Weights of a small transformer language model.
Size: 8 layers, 4 heads of 64, vocabulary 16384, 29.4M parameters.
Architecture: RMSNorm before each block, tied embeddings, normalized queries and keys.
Training: a variant of Muon for these matrices, 324M tokens, 4938 steps.
MLP neurons of a small language model. Each row is named by its layer, matrix (up: input weights; down: output weights) and neuron, and shows model dimensions 448-511. Each number is 128 + 32 x the weight over its row's rms, rounded and kept within 0 to 255.
After each neuron's rows, "fires on" lists the tokens most often at its 100 highest values on Wikipedia text that the model never trained on.

L2.up1673 [151 107 136 136 103 136  97 131  97 159 160 107 184 132 162 101 113 118 122 105 156 146 173 140 131 172 167  55 144  75 126 134  85  98 107  95 141 122 100  83 153 145 103 138 110 206 108  55 151 196  91 125  90 191  54 109 122 182 119 116 149 120 129  68]
L2.down1673 [156 139 116 131 124 115 190 114 112 151 132 123 177 129 141 138 114  94 126 190 122 132 159 143 142 153 215 108 180  87 145 130 192 151 170 110  95 100 111 132 138  96 158  54 170 113  84 155 139 102 132 124  98 143  77 119 121  62 166 174 159 142 160 132]
fires on: "-", " (3", " (", " 2"

L2.up1962 [121 145 113 115 106 182 165 136 105 133 138  81  36 178 147 181 152  80 140 108 145 136 154  92 132 175 111 157 120 138 130  95 108 107 114 181 156  92 128 141 163 142 116  89 165  88 137 155 100 126 131 136 113  98 109  93  93 174 156 200  66 176 154 101]
L2.down1962 [106 155 135 103 137 122  99 165  94 102  89 103 146  90  85  51 125 128 104 123 132 120  97 189 136  76 119  99  52  97 116  93 141  83 120 128 127 151 116 158  51  61  74 146 110 188 123  96 153 131 137 164 122 105 146 122 155 121 139 151 149  81  57 136]
fires on: " In", " As", " Jul"

L2.up559 [168  83 155 141 130 126  82 157 140 164 137 112 102  89 140 163 168 193 137 132  97  97 119 130 114 138 133 157 139 146 109 137 161 181 104  95 206 141 101 111 103 160 111 165  90 188 125 141  88 137 143 107 164 126 216 140 109 154 120  95 135  75 115 127]
L2.down559 [ 88 100 167 113  78  98 104 103 130 149 115 173 115  72 106 142 109 120  90 119 139 102  85  81 146  97 136  81 156 135 225 165 137 172 153 122 136 128 156 141 142 167 127 136 122 116 139 156 110 139 126 161 152 196  95 173 140 158  90 138 106 151 198 157]
fires on: "p", "b", "c", "ow", "es", "C"

L2.up614 [154 103 156 138  56  93 133 157  80 125 157 113 186  95 116 134 112 159 112 105 153 115 149 179  30 137 173  99 153 110 111 161 133 100 118  77 135 144 114 144 131 124 130 149 151  94 106 183 171 128  83 161  54 111 128 110 143 166 157 115  92 134 144 155]
L2.down614 [184 182 151 157 167 215 165 131  96 119 122 183 166  85 140 141 182  88 119 140 105 100 104 139 201 141 152 105 206 132 116 131 148 107 138  97  98 128 107 112  96 169 179  92 121 161 158 109 127  71 150 101 104 109  63 160 110 159 122  87 225 151 115 182]
fires on: "-", " as", "BA", "\"", " to", " from"

L2.up2030 [210  91  98  66 124 110 158 175 144 118 119 159 131 134 161 151 132 131 159 110 156 125 142 119 164 183 155 163 180 151  99 125 151 163  71 161 160 142 101  83 110 140 118 129  99 155 138 147 127 140 105 130 124 133 113 129 139 120  83 151  79 183  78 145]
L2.down2030 [146 113 151 133 161 141 111 148 105 120 161 138  96 123  70  93 109 139 110 140 134 144 121 125 111  44 152  92  67 111 143 151 128 131 114 120 106 149 157 122  99 108 119 103 132 163 130  93 122 135 137 133  61 124 104  80 106 119 126 177 160 100 127 177]
fires on: " until", " since", " to", " by", " between", "l"

L2.up1537 [154 133 214  44 114  60 111 130 130 135 107 102  80 135  85 112 166 122 146 171  98 130  94 164 152 121 144 140 115 123 153 171 147  84 183 137 135 140 118 102  99 134  81 148 174 118 164 145 128 163 115  49  88 118 156 190 121 157  88 119 155 180 144 101]
L2.down1537 [170 129 149 195 147  83 120 128 126 139 129 121  92 121  82 137 125 130  93 129 160  74  67  77 145 113  79  91 156 102 141 127 136 118 196 151 110 118 135 127 182 168 132 115 129 131 147 170 106  64 124 168 127  98 103  78  84 126 143 215 157 191  88 123]
fires on: "b", "\"", "c", "f"

L2.up545 [113 139  88  80 141 173  91 147 168 146 123  67 136 183 102 153 129 161 104  98 158 111 132 126 114 111 109 180 139 143 112 122  88 130 129 160 169 159 130 153 124 129 132 136 134 144 163  82 121 122 133 128 125 143  83 140 137 148 100 158 162  98 131  97]
L2.down545 [152 105 105 146  92 112 141 124 169  73 123 151  74 105 148 107 173 107  85 174 165 100 145 142 122  56 128  87  92 100 128  92 142  69 110 174 136 108 149 142  82  82 126 135 174 155 118 203 114 159 128  71 139 148 162 111 101 104 112 101  94 133 103 171]
fires on: " well", "oth", " a", "th", " both"

L2.up326 [ 91 116 128 169 131 109 164 159 156 109 116 143 124  93  96 199 139  94 138  86 119 205 170 171 178 164  89  85  82 134 124 129 139 199 172 179 184 165 168 142 167 158 147 125 178  64 130  99  71 150 125 106 163 202 114 126 186  79 137 218  89 109 147 132]
L2.down326 [156  84  81 122  97 208 120 159 126 132 152 119 116 127  85 155  99  78 155 124  95 115 122 156 124 164 104  98 137 176  99  86 108 195 173 163 126 136 133 121 177 140 181 153 123  96  73 134 137 137 119  79  89 107 109 113 159 125 142 138 120 122 134 141]
fires on: ".", "s.", "\".", ").", "es.", ".\""

L2.up1936 [129  93 139  90  97 169 208  83 172 140  76 121 157 118  83 148 113  54 155 147 151 147 138 159 126 128 110 111 120  62 187 142 102 142 172 127 105 140 157  75 115 124 138 145 122 101 108 171  98 131 119 119 151 137 126 150 134 120 107 120 118  85 118 132]
L2.down1936 [111 128 125 134  95 102 156 132 116 150 183  66 103 127 120 127 151 132 145   2 162 120 105 141 122  80 141 154  62 178 126 155 130 114 106 155 157 177  97 112 174  93 172 179 134  98  87  93  94 157  69 127 160 197  36 124 120 117 143 166 106 136  83 144]
fires on: "|", " at", " on", " in", "ier"

L2.up1702 [ 70 122 146 122 153 105 138 195 147 140 164 110 161 121 182 185 117 107  66 107 135 144  85 169 113 144 106 127  68 103 129 118  88 144 161 130 124 149  84 154 114  96 151 160 132 196 125 166  84 165 117 138 181  98 163 149 118 161 133 150 139 110  90 149]
L2.down1702 [134  84 122  94 103 109 109 115  94 100 128 140  80  91 103  43 124 155 135 159 104  80 144 167  47 111 186 137 140 116 144 130  61 131 114 153 159 116 140  95 173 104 126  87 106 134  94 142 145 118 127 125 204 171 143 153 194  68 103 122  85 138  94  94]
fires on: "er", "b", " of", "le", " Th"

L2.up165 [141 114 133  93 134 146 159 126 106 174  90 143 174 101 173 123 146 131 147  83  52 149 131 119 110 120 124 150 208 110 120 139 153 143 105 168  77 133  78 165  86  98 101 114  78 110 147 145 158 143  65  75 139 143 127 154 168 105 143 104 131 139 147  96]
L2.down165 [194 116 103 161 112 161  84 123 123 139 153  81  73 189 132  89 169 125  73 162 161  95 144 115 102 166 140  78 134 145 231 104 170 117 118 160 191 144 151 161 133 190  84 122 231  84 115 144 167 158 123 131  81 100 137 126  81 117 109 148  58 168 153 151]
fires on: " |", " in", " to", " by", "ü", " Championships"

L2.up431 [112 108 143 127  95 131 161 123  86 135 125  91 149 146 109 168  94 156  76  66 150  73 162 154 125 146 182  92 181 102  91 113 150 121  98  77 143 186 115 148 116 117 143 138 135  69 115 107 173 103 110 159 137 146 100 143 156 173 213 156 145 160 133  86]
L2.down431 [125 102 105  90 122 169 118 114 171 166 140 129 135 188 143 121 134 158 133 218 113 148 135 136 183 138 157 109 136  57 138 193  95 109 198  50 152 108 198 172 108 158  97 134 120 129 110 208 150 167 134 198 110 149 139 168 101  94 149 127 124 128 138 105]
fires on: "-", " in", " ("

L2.up784 [131  90 158  46 152 120 136 139  81 137 134 173 126  97  78 131 151  96 115 170 131 171  92 133 127 123 145 128 171 128 140  98 137 141  92  64 149  98 118 130 160 153 130 117  96 121 149  75 152 128 133 141 149 125 187 164 106  99 190  84 135  82 121 140]
L2.down784 [144 137 157 123 120 159 115  89 158 123 128 155 139 120  98 129 175 179 101 142  75 143 185 157 151 164 140  94 169 140 148 121 112 167 116 163 108 150 123 128 186  93  94 165 105 139 140 131 143 149 163  80 116 136 179 164 117 148 106 153 128 112  99 104]
fires on: "s", "7", "9", "0", "1"

L2.up395 [110 136 163 172 195 163 127 157 125 133 170 162 108 195  72 179 192 183  86 122 140 129 146 121 153 121 124 127 112 130 130 162 126 132  97 157 110 141 116  84 160 118 152 106 130 217 111 165 139 101 127 119 134 119  73  87 146 121 148 152 128 146 127  72]
L2.down395 [152 125 125 163  66 119  90 140  84 125 120 142 153  93 145  62 176  71 132 131 172 123  91 105 141 179 123 104 111 116 154  93 195 127 113 153 169 134 153 200 147 113 137  78 154 122 168 161 128 167 159  50 100  56  82 121 160 142 133 115 153  84 118 175]
fires on: "-", " not", "g", " she", " 18"

L2.up1052 [183 131 172  52 219  74 105 163  94 122 131 139 113 147 110 132 137 111  86 126 134 193 152 164 104 145 118 169  95 145  90 119 115 122 111 134 106 102 108  98  86 122 127 153  46  79 135 137 114 141 147 133 150 181 110 146 117 121  97  80 118 133 179  61]
L2.down1052 [148 112 172 167  67 198 223 132 123 141  90 108 149 119 113 135 117 160 116 129 108 101 159 114 173 126 104  82 178  92 127 154  68 145 177 156 173 134 127  91 158 179 169  69 236 132 134 101 132 116 128 141 111 117 144  86 127  83 134  93 128 198 107 187]
fires on: " of", "yd", "ch", "d", "i;", " million"

L2.up1660 [130 139 148 166 109 121 141 170 153  80 113 144 133  96 129 154  62 123 138 156  90 123  69  79 117 138 127 133 130 164 158 151 137 154 154 148 135 111 117 141 154 142 151 142  84  65 180 139  93 178  87 153 114  83 144  62 145 170 116 127 148  85  90 130]
L2.down1660 [ 55 169  86 141 116  81 180 138 148 134 135 124 132 141 160  85  99 155 108 138 107 165 100 129 109 102 141 161 132  83 108 148 173 109 100  59 124 163 187 147 164 126 110 140 132 201 108 102 111 148 103 170 168 107  72 119 156  98 117  66  70 160 101 146]
fires on: " he", "(", " that", "he", " which", "\""

L2.up895 [158 125 185 125 186 140  94 144  85 118 157 151 108  93 115 145 119 135  98 126 116  82  45 148 100 115 123 140  69 174 118 124 115 119 125 116 152 124 129 108 140 149 158 164 118 157  65 150 111 121 145 140 128 114  96  75 151 146 109 108 149 171  92 129]
L2.down895 [124  98  77  95 121  60 172  85 135 176  56 161 167 177 139 117 118 123 115 127 152 139 165 119 117 127 152 172 115  98 136 157  98 132 172 135 104 111 185 160 126 120 127 189 155 141 169 121 157 119 123 103 133  91 150 138 145 122 160 151  81 181 117 143]
fires on: "\"", " he", " him", ")", " He"

L2.up41 [ 66 121 164 108 127 167 142 106 125 110 171 137 167 113 150 158 105 113 142 170 120 141 116 161  66 116 211 153 126 120 100 125 169 147 132 170  99 152 115 119 134 167 173 188 115 142 104 127 148 143 160 133  96 123  71 157  43 167  98  95 161 100 107 103]
L2.down41 [ 96 101  90 146 122  98 109 195 108 130 146  62 129 161 127 181 148 134 136 104  95 142  90 157 137 136  62 104  95 128 199 138 116 104 140 121 143  78 110 170 155 132 105 156 155 157 100 159 151  95 133 175 118 140 149  97 160 135  90 128 113 134 161 141]
fires on: "\n", "ine", "and", " -", "es,"

L2.up995 [ 73 125  84 116 149 111 152 134 141 155 134 140 141 126  77 152 137 116 192  91 129 199  75 176 122 168 139 118  95 137 108 162 180 156  97 119 188 136 183 119 201 119  74 137 143 128 123 146 110 200 118  95 129 174 108 135 150  97 161 117  72 121 107 163]
L2.down995 [198 139 107 117 107 136 175 137 106 148 138 136  89  99  94 124 110  91 141 137 127 117 159 144 111 118 150 111 150 163 149 116 122 184 152 137 142  96 116  95 165 160 175 139 136  41  68 111 141 153 101 116 107 174 105 114 160 106 136 149 139 131 117 118]
fires on: "s.", ".", "es.", ").", "\"."

L2.up723 [ 95 120 104 144 172 106 167 129 156  90 101 119 146 148 170 126 139 123 109 107 159 197  82 135 158  66  92 145 130  97 111 123 132 129 119 121 147 188 157 117 150 108  81 155 127 109 148 154 125 168 146 149 140 120 102  96 139 136 147 183 117 147 201 169]
L2.down723 [ 88 102 135 146  47 192 145 128 156 137 138  79  96 158 143 114 118 118 119 176 144 148 181  75  87 189 108 150 139 138 158 132 142 109 108 129 109 146 131 155 141  87 141 135 156 166  86 134 161 130  76 127 129 119 135  87 133 103 143 100  88  86 119 111]
fires on: "ue", "u", "all", "Y", "le", "he"

L2.up1656 [169 157 131  81 132 132 140 214 133 111 109 140 105 100 105 189 146 157  61 171  99 114 151 118  73 143 180 115 157 101 101 192 194  41 150 121 193 123 147 139 140 109 175 149  88 137 142 117 103 123  89 148 162  93 166 131  86 150 129  96  93 139 145 126]
L2.down1656 [114 223 108 182  88  82 120 129 148 135  99 120 127 121  78  85 159  96  93 153 149 168 186 148 153 163 123 118  64 136 123 140 126 178 147 159 151 112 133 104  67 165 151 116 153 135 103  55 102 163  73 135 123 108 147 144 124 141 148 198 160 100 164 118]
fires on: " of", " more", " said", " described"

L2.up2029 [170 154  56 112 161 122 141 153 113 152 196 130 161 138 112 173 101 152 157 142 125 133  89 107 111 126 123 154 127 114 123  89  55  85 129 164  99 119 123 112 120 186 122 185 129 136 159  87 137  78  80 178 115 113 115  64 147 175 145  89 148  95 187 103]
L2.down2029 [105 147 100 140 110 183 149 189  88 107  82 113 121  99 156  86  90 133  95 191 127 137 131  98 153 121  86 153 136 138 192 145  91 159  64 157 154  72 183 127 144 111 105  70 159 144 100  67 164 138  90 161 157 113 150 130 155 127 152 191 124 146 140 112]
fires on: " |", "h", "i", "s"

L2.up767 [106 128  63 137  69 151  83 162 142 114 109 155 113  92 112 136 194  80 171 138 104 148 116 146 114 145 139  79 105 131 120  85 125 169 178 132 169 114 119 104  93 105 102 111 115 133 163 117 149 130 123  93  83 116 138 110 181 149 154 107  79  99 115 130]
L2.down767 [158 101 186 171 136 115 145 114  95 149  86 100 126 107 140  97 104 140 118 143  88 100 138 112 139 137 147  90 174 168 124  95 175 124 144 106 139 141 105 136 129 100  87 115 186 132 148  85 124  81  87  29 152  78 125  85 146 141 174 152 114 152  79 124]
fires on: " of", " to", " into", " Al", "am", " for"

L2.up1836 [105 150 118  96  95 126 157 101 136 115  96 105 142 111 126 142 124 126 101 130 117 212  95 131 111 142  65 117 137 127  92 104 189 151 122  85  96 158 129 120 100 129 134  90  96  67 191 134 119 209  94 136 134 104  96 127 184 157 163 164  88 112 151 118]
L2.down1836 [107 163 122 132 130  70 129  91 116 195 161  98  69 116 123 106 148 151 139 191 143  73 113 137 161 155 116 118 126  78 143 175 154 117 137 163 168  60 142 118  54  94  77 146 178 158 138 135 140  94 125 139 152 192  92 143 151 104 114 121 126 135 117 167]
fires on: "if", "b", "r", "able", "ob", "ache"

L2.up1949 [133 122 116 145 182 152 131 102  98 158 156 131 152  76 119  80 112 116  74 159 111 154 146 136 143  76  99 144 121  86 103 120 149 117  99 168 124 168 153 126  85  90 115  89 153  85 139 109 164 144 123 159 145  27  98 152 125 145  92  96 137  95 155 142]
L2.down1949 [104 151 112 160 107 111 144  85 101 110 140 141 155 153 105 132 147 113 161 167 159 108 136 123 166 170 152  73 117 235 154 177 125 151 104 135 157 115 109 124 154 133 117 184  95 128 181 209 170  92 113  99 165 154 184 128 127  65 127  97 125 138 112 127]
fires on: "an", " C", " States", "on", "ista"

L2.up828 [171 154 100  83 149 175  96 119 121 121  50 156 144 123 153 181 140 128 108 122  80 120 128 147 164 162 145 100 144  77 137 195 126 114 145 143 157 121 136  95 157 108 148 111 132 147 107 126  70 150  96 133  69  89  73 115 154 102 115 118 112 128 121  52]
L2.down828 [115 104 134 122 127  69 119  94 122 133 178 124 186 104 102 100 128 129 101 150 153 104 138  36 121  81  98 131 129 134 177  91 136 162 134 117 127 135 153 151 100 157 160 187 169  99 139 142  65 172 112 120 193 164 117  71 158 142 144 153  62 152 149 206]
fires on: "at", "'", "v", "end", "ap", "er"

L2.up579 [147 100 172 190 108 162 151 100 124 136 124 158 103 160 156 126 150 112 225 131 143 117 183 124  90  92 113 172 144 134  84 133  86 142 138 142  88 122 138  76 164 181  99 155 120  78 149 130 162 151 138 106  87  82 107 136 124  97 131 120 103  78 160 152]
L2.down579 [174 103  76 119 158 119  58 105 103 101 139 115 159 150 108 148  49 142  79  85 163  68  93 109 103 128 107 135  84 136 139 145 188 100 109 107 112  72 152 131  81 136 208  97 122 112 149 137 102 152 151 165 136 166 111 152 154 103 124  82 105 137 171 152]
fires on: "m", " state", "d", "ot", "in", "ors"

L2.up1506 [131 147 117 122 108 122 106 121 124 127 138 144 118 134 143 143 190 115 127 147 135 149  61 149  96 103 105 172  84 163 105 148  82  95 147 100 163  73 110 128  98 111 138  94 136 123 158 128 142 132 146 219 135 119  99 159 152  98 120 130 102 137 123 112]
L2.down1506 [ 97  60 138 167 133 110 156 126 189 147 139 136  96 102 202 138  55 127 111 119 101 150 121 121 117 205 157 125 172 197 204  45 192 154  47 102 100 175 124 146 154 162  92 192 132 158 149 148 143 107 109  99 176 126 113 131 115 112 145  92 119 159 145  67]
fires on: "an", "a", "ance", "ly", " with"

L2.up1442 [120 120 162 160 126 198 141 195 148  64 182 132 158  51  52  97 135 166 128 141 113 115  92  78 151 170  74 142 105 129 136 169 110 124 166 132 156 133  79 189 161 132 160 157 140 142 116 104 137 134  91 169 140 183 137 140 130  88  91 132 156  88 129 199]
L2.down1442 [254 158 103  96 137 138 112 156 154 151 143 120 156 105 144 169 152  73 123 115 192 132 124 209 142 101 160 116 166 134 138 146 154 166 101 133 106 127 107 122 143  64 120 109 122 198 110 107 148 142 119 161 130 147 113 116 182  95 148 139  76 119 107 149]
fires on: "in", "ov", "ad", "ul", "ch", "av"

L2.up369 [164 122 178 141 105 145 115  79  89 122 118 156 117 145 139  88 159 106 172  97 153 180  86 109  82 147  62  58 180 101 139  77 124 141 126 142 114 120 153  94 105 139 141 129  78  46 160 171 159 120 149 126 125  70 127 212  88 175  95 137 164 159 144 154]
L2.down369 [ 93 134 120 117  74 117 112 152 175 112  88 138 107 166 132  81 147 115  59 120  86  68 186 117 123 134 165 182  83 113  84 134 117 107 110 148 130 172 171 148  75 150 110 161 144 131 108  88 145  67 151 119 101 196  62  94 140 150  54 123  98 181 112  96]
fires on: " of", "\n ", " to"

L2.up514 [163  74 151  91 111 107 147 148 159 132 130  85 144 154 122  89 107  92 122  44 168 107 131 174 104 162 104 156 161 157 194 178 145 188 142 153 141  73  95 129  89 176  94 163 188 140  87 101 138 160 152 118 120 109 127 171 186 163 144 112 185 133 128 107]
L2.down514 [112 152  67 126  89  83 128 129  89 126 186 133 113 116 112 142 122 138  98 139 147 149 104 158 132 128 147 169 157  80  86 136 155  87 138 163  70 125 129 104 155 101 179 122 111 193  92 121 142 168 134 104 128 124 144 114 124 139 109 130 132  77 105  53]
fires on: " over", " \"", " than", "/", " Over", " but"

L2.up1892 [ 94  97 108  77 175 134 174 124 123 169 161 110 140 136 110 162  84 162 129 176 165 106 135 142 155 154 135 120 168  77 182 122  97 138 171 134 167 151 103 125 132 136 192  77 171 147  89 137  94  81 125 120 116 164 111  50 115 156 153 157 112 197 134 127]
L2.down1892 [119 104 125 122  92 149 119 138 196 111 187 139  80 115 127 124 149  82 156  78  68 103  91 127 149 117 103 119  64 141 104 154 133  94  98 125  72 118 108 125 189 101 115 152  52 115 139 135 130  74 148 132 107 185 142 161  82  90 170 158 134  96 156 109]
fires on: " in", " m", "ros", " Inter", " M", "om"

L2.up1496 [200 111 113 137  86 192 145 166 121  95 139 163 166 212 101 116 151 109 134 113 129 141 187 193 168 158 138  47  70  73 126 213 129 142 138 142  72 172 118 141 160 132  28 156 115 140  82 123  86 113  73 130 127 138 111 147 160  89 139 175 187 154 142  91]
L2.down1496 [ 73 124 163 148 201  82 139 104 111 168 200 174  97  99 136 125 110 134 164 148 131 160  77 103 134 147 114 149 146  94 111 116 155 118 178 132 129  84 165 135 124 175 152 131 145 135 188  82  86 193 102 181  98  85 194 153 122 102 149 146 126  58 108 112]
fires on: " of", "-", "ric", ":", "ic"

L2.up1905 [124 107 113 114  88 122 117 164 152 157  96 109 101 161 165  57 148  99 176 171 112 141 127 159 124 142 155  75 119  94 152 109 142 144 175 125 160 172 101 146 129 136 100 127 142 101 165  93 137 107 174 129 155 125 148 172 145 106 180 143 127 100 128  81]
L2.down1905 [105 119 113 119 155 100 139 149 106 114 100 138 180 127  94 182 109 110  74  78 148 100  96 106 189 122  71 202 128 129 151  80 161  99 128 136  65 110 169 120 115 149 103 137 100 131 123 159 135 195 128  88 142 137  69 107  90 148 114 127 124 116 150 113]
fires on: "f", "ill", "o", "ur", "b", "oy"

L2.up1811 [117 218 104 113 135 165  85 202 158 114 125 131 176 183 115 110 150 172 138 182  71 129  65 108 120 131 195 130 137 118 114 115 161  82 125 129 189 157  90 116 158 168 133 141  69  75 145 173 145  58 147 145 159  99 108 109  95  69 111 151 163 117 146 161]
L2.down1811 [120 217 150 157 115  55 157 177 197 115 127  92 127 103 187 114 132 184 146 166 141 163 124 106 158 160 125 100 121 208 110 103  86 166  94 167 140 127 101 174 167 190 181  90 159 113 163 117 116 153 143 104 135  97 153  90 108 123  95 138  67  69 126 152]
fires on: "l", "h", "he", "r", "x", " La"

L2.up1081 [163 114 154 167 125  94 156  94 139 168 109 141 132 106 169 157 145 180 106  89  90 157 130 153 117 182 126 126  97 125 175 116 160 124 112 133 129 100  84 188 124 115 121 133 147 159 154 119 149 101  82  94  96 107 136 139 164 156 118  77 104 115 111 146]
L2.down1081 [127 154  88  58 115 122  79 130 112  89 167 135 112 101  81 114 111 162  93 149 105 149 131  77  79 107 112  61 152 173 145 142 127 104  67 114 171 122 160 137  95 144 113 156  86  78  53 127 107 167 106 143 103 165 128 104 129  98 126  96 152 191 157  97]
fires on: " of", "it", " a", " Of", " in", "g"

L2.up492 [ 89 128  82 105 113 117 208 157 150 128 114 101 162 138 115 113  79 128 166 152 171 114 122 206 116 129 135  91 154 143 169 125  90 117 129  78 112 140 116 114 101  97 134 120  95 131 139 107 164  86 140 182  94  84 108  97  95 151 128  91  88 134 102 117]
L2.down492 [106 123 124 124  81  85 106 140 144 106 185 119 176 151 110 120 226 167 117  97 151 167 169 175 118 161  85  90 110 174 163  61 167 110  78 152 148 101 116 200 133 169 129  69 133  54 111 133 109 115 102 117 139 181 172 164  78 182 115 135 104 132 135 211]
fires on: " in", " m", " only", "m", " votes", " goal"

L2.up2005 [133 111 125 104  90 167  80  85 113 136  90 143 115 114 123 116 105 116 115 144 105 130 153 195 137 133 133 158  94 159 123 111  86 160 109 132 148 125  56 161 147 149 126 146 177 100 155 131 131 162 154 139 185 176 147  99 127 164  95 100 195 116 157 141]
L2.down2005 [ 44 204 129 115 122 113 160  71 159  87 151 187 113 119 125 115 116 151 153 112 189 156  83  81 124 125 175 144 147 114  77 108 121 110 137 170 132  94 182 151 118 127 173 125 162 156 141 177 144 113 142 149 105 168 138 177 185 114 154 122 125 134 143 162]
fires on: "Z", "T", " Z", "K", "uk"

L2.up785 [129 155 121 152  64 142 185 135 105 124 198 101 132 133 114 107 131 145 130 142 130 155 102 134 128 149 113 144 108  62 163 100 201 135 120 167 203 120 147 132 107 137  93 181 126 156 166 101 168 150 115 109  49 114  95 188 134 124  80  84 103 157 166  96]
L2.down785 [108 165 189 135 136  37  85 133 142 131 162 141 113 141 105 153 138  91 124  85 110  68 124 105  96 107 127 108 132 161  90 153 148 139 123 110 150 142 103 134 154 141 131 123 156  32 146 183 138 103 134 135 151 127 158 125 147 111 160 140 113 104 151 142]
fires on: "it", "ak", "ach", "ch", "u", " of"

L2.up1465 [119 128 167 145  81 128 135 139 116  99 151 103 143 154 126 152 157  74 111 162 162 109 137 134  95 167  86 144 114 125 170 107 128 163 145 123  88 100 128 154 135 139 148 201  89 101 114 128 106 146  63 126 112 125  83 140 180 115  85 158 135 166 109  55]
L2.down1465 [ 80 160 168 102  83 165 125 115  90 160 160 139 106  94  99  67 141 201 128 177  70 107 127 102 155 141 135  87 148  84 179 117 109  55  94  90 111 189 101 134  77 106 135  76 131 199 183 120 128 139 174 117 108 139 125 172  95 205 124 110 138 109  96 156]
fires on: "ic", "r", "-", "et", "eng", "iv"

L2.up102 [150 189 154 120 128 126  94 143 195 119  62  91 144 127 133 127 104 144  61  86 103 150 204 135  79 185 101 150 174 105 109 160 117 110 125 117 229 167 106 167 139 134 167 129 115  90 128 161 113 202  58 188 110 100  93 118 126 111 168 151 119 151 141 156]
L2.down102 [146  90 132 116 132 166  79 119  79 114 163 141  63 139 159 132  96 130 189 104 149 160 142 119 168 129 171 108 131 179 166  99 114 137 145 135  62 106  63 160 107 137  86 165 188 153 123 104 152 106 171 184 176 146 170  96 130 156 120 155 126 115  91 109]
fires on: "n", " Notes", " Apps", "ce", "her", "t"

L2.up1324 [ 92 102 106 122 141 118 199 118  48 124 143 154  78 169 164 116 106 107 157 168  90 127 112 133 122  85 131  94 159 120 140  81 103 159 169 135 157 116  92 127 195  96 161 111 131  89 165 134 125 159 160 152 168 168 127  86 117 113 149 172 157 127 158  95]
L2.down1324 [167 143 143 129  90 155 114 117 161 121 110  95 130 102 133 102 130 129 142  91 161 123 151 144 145 141 101 156 113  96 140  93 118 131  99 134 128 121 157 162  96 174 139 187 223 164  82 128 181 125 152 129  88 176 110 136  76 137 148 113 145 151 136 140]
fires on: "\n", "P", " s", "–2", "Z"

L2.up1862 [ 92 116 158  68 146 147 108 188  82 111  85 105 148  64 108 113 103 107 177 166 160  77 117 124 101 116 127 117 110 113 117  86 148 115 101 183  89 117  94  77 138 158 147 121 117 166 153 225 187 108 143 122 122 143 135 145 139 175 108  83 157 131  81 153]
L2.down1862 [174 169 119 105  95  88 111  73 170 102 141 115  68 145 170 161 139 138 126 123 111 109 157 131 171 156 118 101 139 189 163  77 166 161 117  57 160 124 154 176 116 143 164 146 124 101 148  84 170 120  96 142 137 107 156  83 119  88 101 178 132  95 115 100]
fires on: " and", " &", " /", " —", "/", " –"

L2.up365 [ 95 121 125  87  80 114 134 143 180 155  93 109 121  79 126 118 202  93 183 113 161  90 146 105 117 113 129 114 165 119 160 124 105 127 145 160 107 106 160 134 169 143 120 182 119  59 152 113  67 161 127 121 148 127 111 167 146 157 135  77 184 118 191 117]
L2.down365 [141 108 139 144  84 187 146 127 100 147 148 151  98 168 130  94  45 109 125 109 127 147 160 124 125 199 118 175 119 121 184 159 175 173 132 136 216 173 109 130  78  90 142  46 144 145  92 137 173 103  95  57 163 103 135  87 151 119 127 129 130 165 148 135]
fires on: " of", "ing", " featuring", "\":", " to", "age"

L2.up90 [156 122 127  99 160 131 110 109 181 112 128 110 148 149 163 146  97 137 108  96 108 101  75 130 148 111 111 106 215  72 132 116 125 148 134 133 171 182 125 124 152 131 186 159 122  92  63 145 156  59 162 128  69 108 149 147 110  82 167  89  76 154 158 126]
L2.down90 [142 178 113 126  76 119 141 145  80 139  79  95 109 137 117 145 103 149 116 153 157 142 141  90 128  73  88 107  91 157 112  98 140 154 124 155 114  92 122 138 138 104 142 102 181 159 114 144 145 150 133 132  73 123  62 142 120 104 151 120 155 120  96 187]
fires on: "th", "r", " of", " or", "he", " years"